MLP neurons of a small language model. Each row is named by its layer, matrix (up: input weights) and neuron, and shows model dimensions 32-95. Each number is 200 + 30 x the weight over its row's rms, rounded and kept within 0 to 999.
After each neuron's rows, "fires after" lists the tokens most often just before its 100 highest values on Wikipedia text that the model never trained on; "fires on" lists the tokens most often at its 100 highest values on Wikipedia text that the model never trained on.

L4.up530,253,178,223,131,224,244,184,219,196,232,218,173,234,273,169,219,189,225,271,213,238,228,202,149,226,242,172,280,192,233,201,205,211,216,185,182,207,227,168,195,213,199,235,194,164,204,210,233,198,219,247,188,244,198,166,203,207,194,218,206,221,195,225,253
fires after: "\n", ")"
fires on: "\n", "-", " (", "ive"

L5.up668,188,220,187,210,193,172,171,171,156,203,196,193,202,240,171,164,183,226,223,203,224,227,269,157,157,232,189,226,227,225,218,175,183,178,136,181,260,190,224,153,193,212,228,108,199,197,210,206,285,244,184,197,171,206,221,196,120,220,211,233,202,208,167,244
fires after: " he", " to", " He", " who", ",", " and"
fires on: " was", " be", "re", " ", " at"

L4.up491,163,195,226,202,199,194,147,250,132,154,193,136,199,191,207,170,211,200,235,187,181,229,231,169,249,208,138,226,216,220,192,146,222,229,179,226,194,204,165,214,151,206,211,174,173,180,213,199,180,220,261,151,190,227,245,204,239,188,226,188,181,183,192,239
fires after: "ro", " Ro", " Ja", " the", " The", " an"
fires on: "ad", "ck", "mi", "at", "ci", "ir"

L2.up327,244,191,222,180,245,221,149,209,151,170,137,217,234,260,200,260,170,198,207,204,249,196,178,171,166,198,200,189,163,234,186,215,219,195,200,135,221,257,184,216,175,232,223,125,186,213,187,196,211,232,221,174,213,197,207,184,220,191,223,249,189,225,203,243
fires after: "\n", " \"", " |"
fires on: "==", " I", "I", "\n"

L2.up129,127,223,235,214,142,172,201,236,196,242,180,169,180,243,234,255,248,210,179,196,210,167,210,216,203,176,205,190,187,262,192,144,227,235,192,211,244,184,171,191,203,223,218,148,221,244,237,174,184,189,185,114,202,207,172,221,253,148,208,189,165,256,204,201
fires after: " (", "-", "_{", " un", " A"
fires on: "h", "i", "a", "la", "li", "ir"

L4.up437,200,195,239,175,123,171,182,199,160,214,234,199,151,201,279,240,225,196,170,206,268,228,213,210,184,168,183,177,261,206,164,209,185,239,210,162,257,212,250,181,210,233,271,224,175,198,165,221,251,245,194,195,151,179,229,165,181,204,211,230,179,195,229,226
fires after: "c", "our", "in", "n", "s", "ur"
fires on: "ce", "=="

L5.up712,175,157,165,218,150,220,184,245,185,169,171,171,180,204,168,183,215,239,203,177,214,189,178,211,188,192,201,183,200,206,127,188,192,191,170,191,218,149,159,198,234,217,201,211,167,180,140,196,162,220,214,206,203,198,165,212,173,189,227,179,163,185,211,192
fires after: " do", "I", " I", " pro", " remain"
fires on: "t", "ed", "n", "cu", "r", "ll"

L5.up430,241,251,245,158,201,242,159,215,205,210,195,205,204,262,201,244,204,194,217,253,170,210,229,175,195,178,219,229,174,199,220,115,208,251,174,188,189,212,243,198,158,220,226,217,247,225,177,230,198,215,232,153,176,194,207,231,154,192,236,234,160,206,199,210
fires after: "\n", " a", " Jo", " Lo", " Ju", " se"
fires on: "===", "ni", "se", "ne", "ve"

L2.up298,188,203,168,242,210,171,189,215,153,185,215,241,232,198,244,189,187,204,212,193,234,198,181,153,189,182,219,208,199,211,203,168,265,236,188,200,227,252,227,232,206,249,183,192,230,177,187,264,212,222,258,204,204,180,256,216,225,153,145,182,130,216,182,207
fires after: "q", "T", " ", " (", "\n", ")"
fires on: "_{", "p", " $", "=", " su"

L2.up542,209,176,212,219,193,192,210,235,142,197,207,163,265,166,206,231,192,233,171,201,172,205,147,187,239,138,179,233,194,221,188,198,181,214,200,236,217,204,201,183,183,223,195,180,208,227,176,182,171,168,220,188,169,212,197,144,252,211,185,161,161,230,239,199
fires after: " ", "-", " the", " (", " |"
fires on: " Gu", "gu", "ir", "ph", "ant", "hy"

L2.up619,222,166,213,177,169,265,184,202,143,181,196,202,244,266,201,174,247,213,213,187,194,200,178,163,188,183,184,201,226,227,215,237,207,228,207,206,196,169,173,268,222,193,206,202,229,283,183,170,170,175,210,177,164,194,194,192,217,196,228,227,201,215,185,183
fires after: "\n", " "
fires on: "=="

L10.up570,228,225,223,183,206,168,218,243,190,234,178,188,200,215,230,248,182,162,180,198,226,212,183,231,143,215,223,282,187,189,160,195,220,197,168,205,240,206,271,156,218,245,170,206,172,212,195,260,154,275,172,221,194,215,203,182,222,203,194,208,196,212,169,196
fires after: " |", "-", "s", "---|---|---|---|", "\n", "ri"
fires on: "-", "==", " +", "\n", " |", "mar"

L9.up630,181,171,168,170,205,251,178,167,180,230,204,150,244,174,222,212,145,156,192,153,160,155,217,211,236,152,152,207,235,242,265,182,192,217,202,208,212,235,184,168,206,192,154,165,171,219,158,199,228,196,170,186,238,214,232,168,209,233,191,221,192,182,172,183
fires after: " ", " G"
fires on: "en", "ad", " out", "tro", "em"

L10.up160,211,225,262,200,141,249,211,229,208,186,164,224,240,201,210,175,227,187,213,201,209,210,211,160,163,148,176,211,223,177,182,215,244,203,153,150,195,179,268,193,219,206,211,175,156,288,229,238,130,251,178,176,224,219,225,211,207,239,201,245,194,203,218,252
fires after: "\n"
fires on: "==", "\n", "==="

L7.up621,171,188,238,177,183,197,207,243,114,218,184,221,166,166,281,205,208,203,179,227,234,201,234,181,166,214,241,140,224,192,176,220,240,240,199,200,264,256,192,213,229,238,195,205,153,189,208,257,171,254,217,207,218,188,230,158,219,200,174,228,192,228,190,231
fires after: "s", "in", " On", "On", " wh", "cu"
fires on: "p", " until", " the", "ce", "il", " of"

L2.up235,217,214,228,258,191,217,197,225,164,231,178,203,231,196,246,241,163,194,194,215,222,201,155,215,227,213,148,235,218,216,142,187,228,202,232,183,240,274,236,165,150,243,207,189,202,231,187,229,172,200,200,162,198,194,204,220,167,195,206,180,217,271,180,247
fires after: " ", " km", " (", " un", " |"
fires on: "us", "^{2}", "hu", "hy", "les", "ph"

L7.up503,209,172,262,191,203,254,207,174,177,200,156,183,180,186,244,171,171,176,196,199,167,234,232,148,198,214,189,212,207,228,179,144,220,232,186,192,218,165,299,189,242,202,195,193,135,182,229,209,161,195,189,205,164,193,190,209,195,186,190,245,227,163,214,185
fires after: " G", ".", " of", "em", " M", " in"
fires on: "re", "er", " ", " F", "ph"

L4.up448,165,190,214,169,163,194,195,178,162,139,148,203,203,173,182,257,191,208,234,215,276,234,228,208,223,162,189,179,177,209,167,215,201,199,207,116,236,174,181,172,156,267,234,215,201,188,162,173,246,188,181,196,195,218,163,223,244,186,145,242,175,212,212,214
fires after: " Su", " su", " E", " un", " co", " inter"
fires on: "st", "z", "c", "i", "gg"

L7.up665,165,168,244,196,162,267,153,213,186,186,220,190,207,237,201,205,224,242,245,190,176,167,206,153,189,142,163,216,213,222,197,198,235,196,166,143,230,191,205,208,250,206,223,194,158,208,203,231,166,181,179,181,192,184,253,128,228,237,203,206,150,213,204,262
fires after: "\n", " "
fires on: "-", ".", "l"

L10.up607,181,189,254,206,228,227,206,229,197,200,214,171,237,226,206,141,148,164,211,166,224,224,188,158,229,183,234,242,197,237,200,179,231,208,196,207,213,234,241,174,239,196,185,219,177,249,191,228,211,202,207,193,183,204,251,158,176,206,187,219,141,249,199,240
fires after: " ", ".", "\n", " the"
fires on: " ", "P", " at", " At"

L5.up765,200,232,183,223,217,228,161,210,178,179,185,229,206,279,239,209,256,237,196,196,187,197,197,135,210,207,186,223,192,215,245,184,269,209,214,186,252,173,198,206,185,234,184,176,220,239,219,192,172,217,245,176,234,199,217,199,219,219,230,225,167,261,220,263
fires after: "\n"
fires on: "=="

L7.up680,153,183,204,199,201,223,152,202,169,193,202,170,181,172,196,202,225,218,205,194,170,173,266,208,250,180,199,181,213,198,196,177,244,216,158,166,174,188,168,198,174,215,173,188,180,233,200,204,205,231,141,188,220,214,239,187,213,194,202,172,176,280,213,182
fires after: "s", " to", "ge", "ab", " life"
fires on: " and", " or", ",", "ur", "th", "r"

L9.up85,156,238,206,245,177,206,178,191,144,189,250,160,221,223,182,244,208,194,210,182,169,165,188,157,210,220,179,210,220,198,238,196,235,190,193,199,175,177,223,141,255,193,230,182,187,170,205,145,224,178,189,184,201,210,212,218,215,176,234,179,192,205,209,227
fires after: " ", "n", " Vi", " with", "ed", " in"
fires on: "ra", " an", "r", "y", "ic"

L7.up172,185,193,273,173,195,231,180,223,217,203,258,135,203,234,214,237,273,220,224,215,217,222,228,192,244,223,224,223,218,226,189,197,240,160,193,186,261,222,195,227,173,210,267,165,186,189,198,192,233,243,236,171,201,149,198,179,206,156,200,223,220,268,201,227
fires after: "\n", " O", "o"
fires on: "-", "li", "g"

L7.up40,204,234,188,208,193,192,215,251,198,221,177,219,211,226,217,223,167,231,150,181,235,207,227,171,144,164,188,210,142,185,154,225,220,214,188,145,243,210,277,197,209,239,188,188,212,261,230,192,181,218,226,195,213,131,196,205,219,139,199,173,190,190,211,226
fires after: "\n", " pro"
fires on: "\n", "fe", "ce", "au"

L2.up175,211,196,200,188,193,238,206,220,183,208,213,237,246,226,211,225,175,217,197,175,188,202,161,187,174,158,221,172,209,209,186,174,218,266,168,185,217,180,173,203,163,216,236,145,123,240,146,197,170,237,234,199,190,165,233,158,235,202,219,242,195,246,234,203
fires after: " ", "-", " (", " Li"
fires on: " Ru", "ru", "wi", " lo", "gu"

L5.up644,143,174,226,204,143,209,231,214,170,217,174,210,214,236,228,199,251,212,173,231,212,208,202,242,175,163,171,217,253,220,184,210,179,222,191,207,211,213,166,198,230,222,248,139,208,209,200,213,248,162,169,120,204,223,190,212,176,199,222,155,207,231,184,218
fires after: "al", " la", " V", " D", "ha", "a"
fires on: "un", "an", "w", "–", "th", "ta"

L2.up106,192,196,172,222,192,232,183,204,186,199,164,255,228,216,291,207,195,162,175,179,244,163,179,150,190,232,166,236,181,175,170,195,190,210,211,186,250,272,234,203,188,208,163,162,141,213,222,275,210,264,300,201,258,228,228,239,173,197,259,218,177,226,182,200
fires after: "\n", "T"
fires on: "==", "===", "_{", "°"

L10.up222,184,208,168,155,234,207,215,222,204,213,175,223,193,210,167,225,172,212,166,222,244,222,206,157,161,203,170,182,207,182,161,162,210,188,192,164,256,249,204,219,129,222,192,202,170,274,219,231,209,267,151,230,184,154,181,158,189,161,222,238,214,223,232,244
fires after: "\n", "M", " p", "c"
fires on: "\n", "ho", "st", "t", "ce", "emb"

L10.up596,223,214,173,188,177,247,213,225,199,215,186,205,144,213,202,190,201,220,253,220,177,269,214,234,194,209,200,215,174,250,210,196,182,224,171,193,179,291,172,171,223,225,190,223,157,231,190,253,218,191,219,194,248,197,215,262,203,186,282,203,192,249,223,189
fires after: "O", " G", "G", "R", "k", "g"
fires on: "E", "ni", "lin", "lu", "O", "y"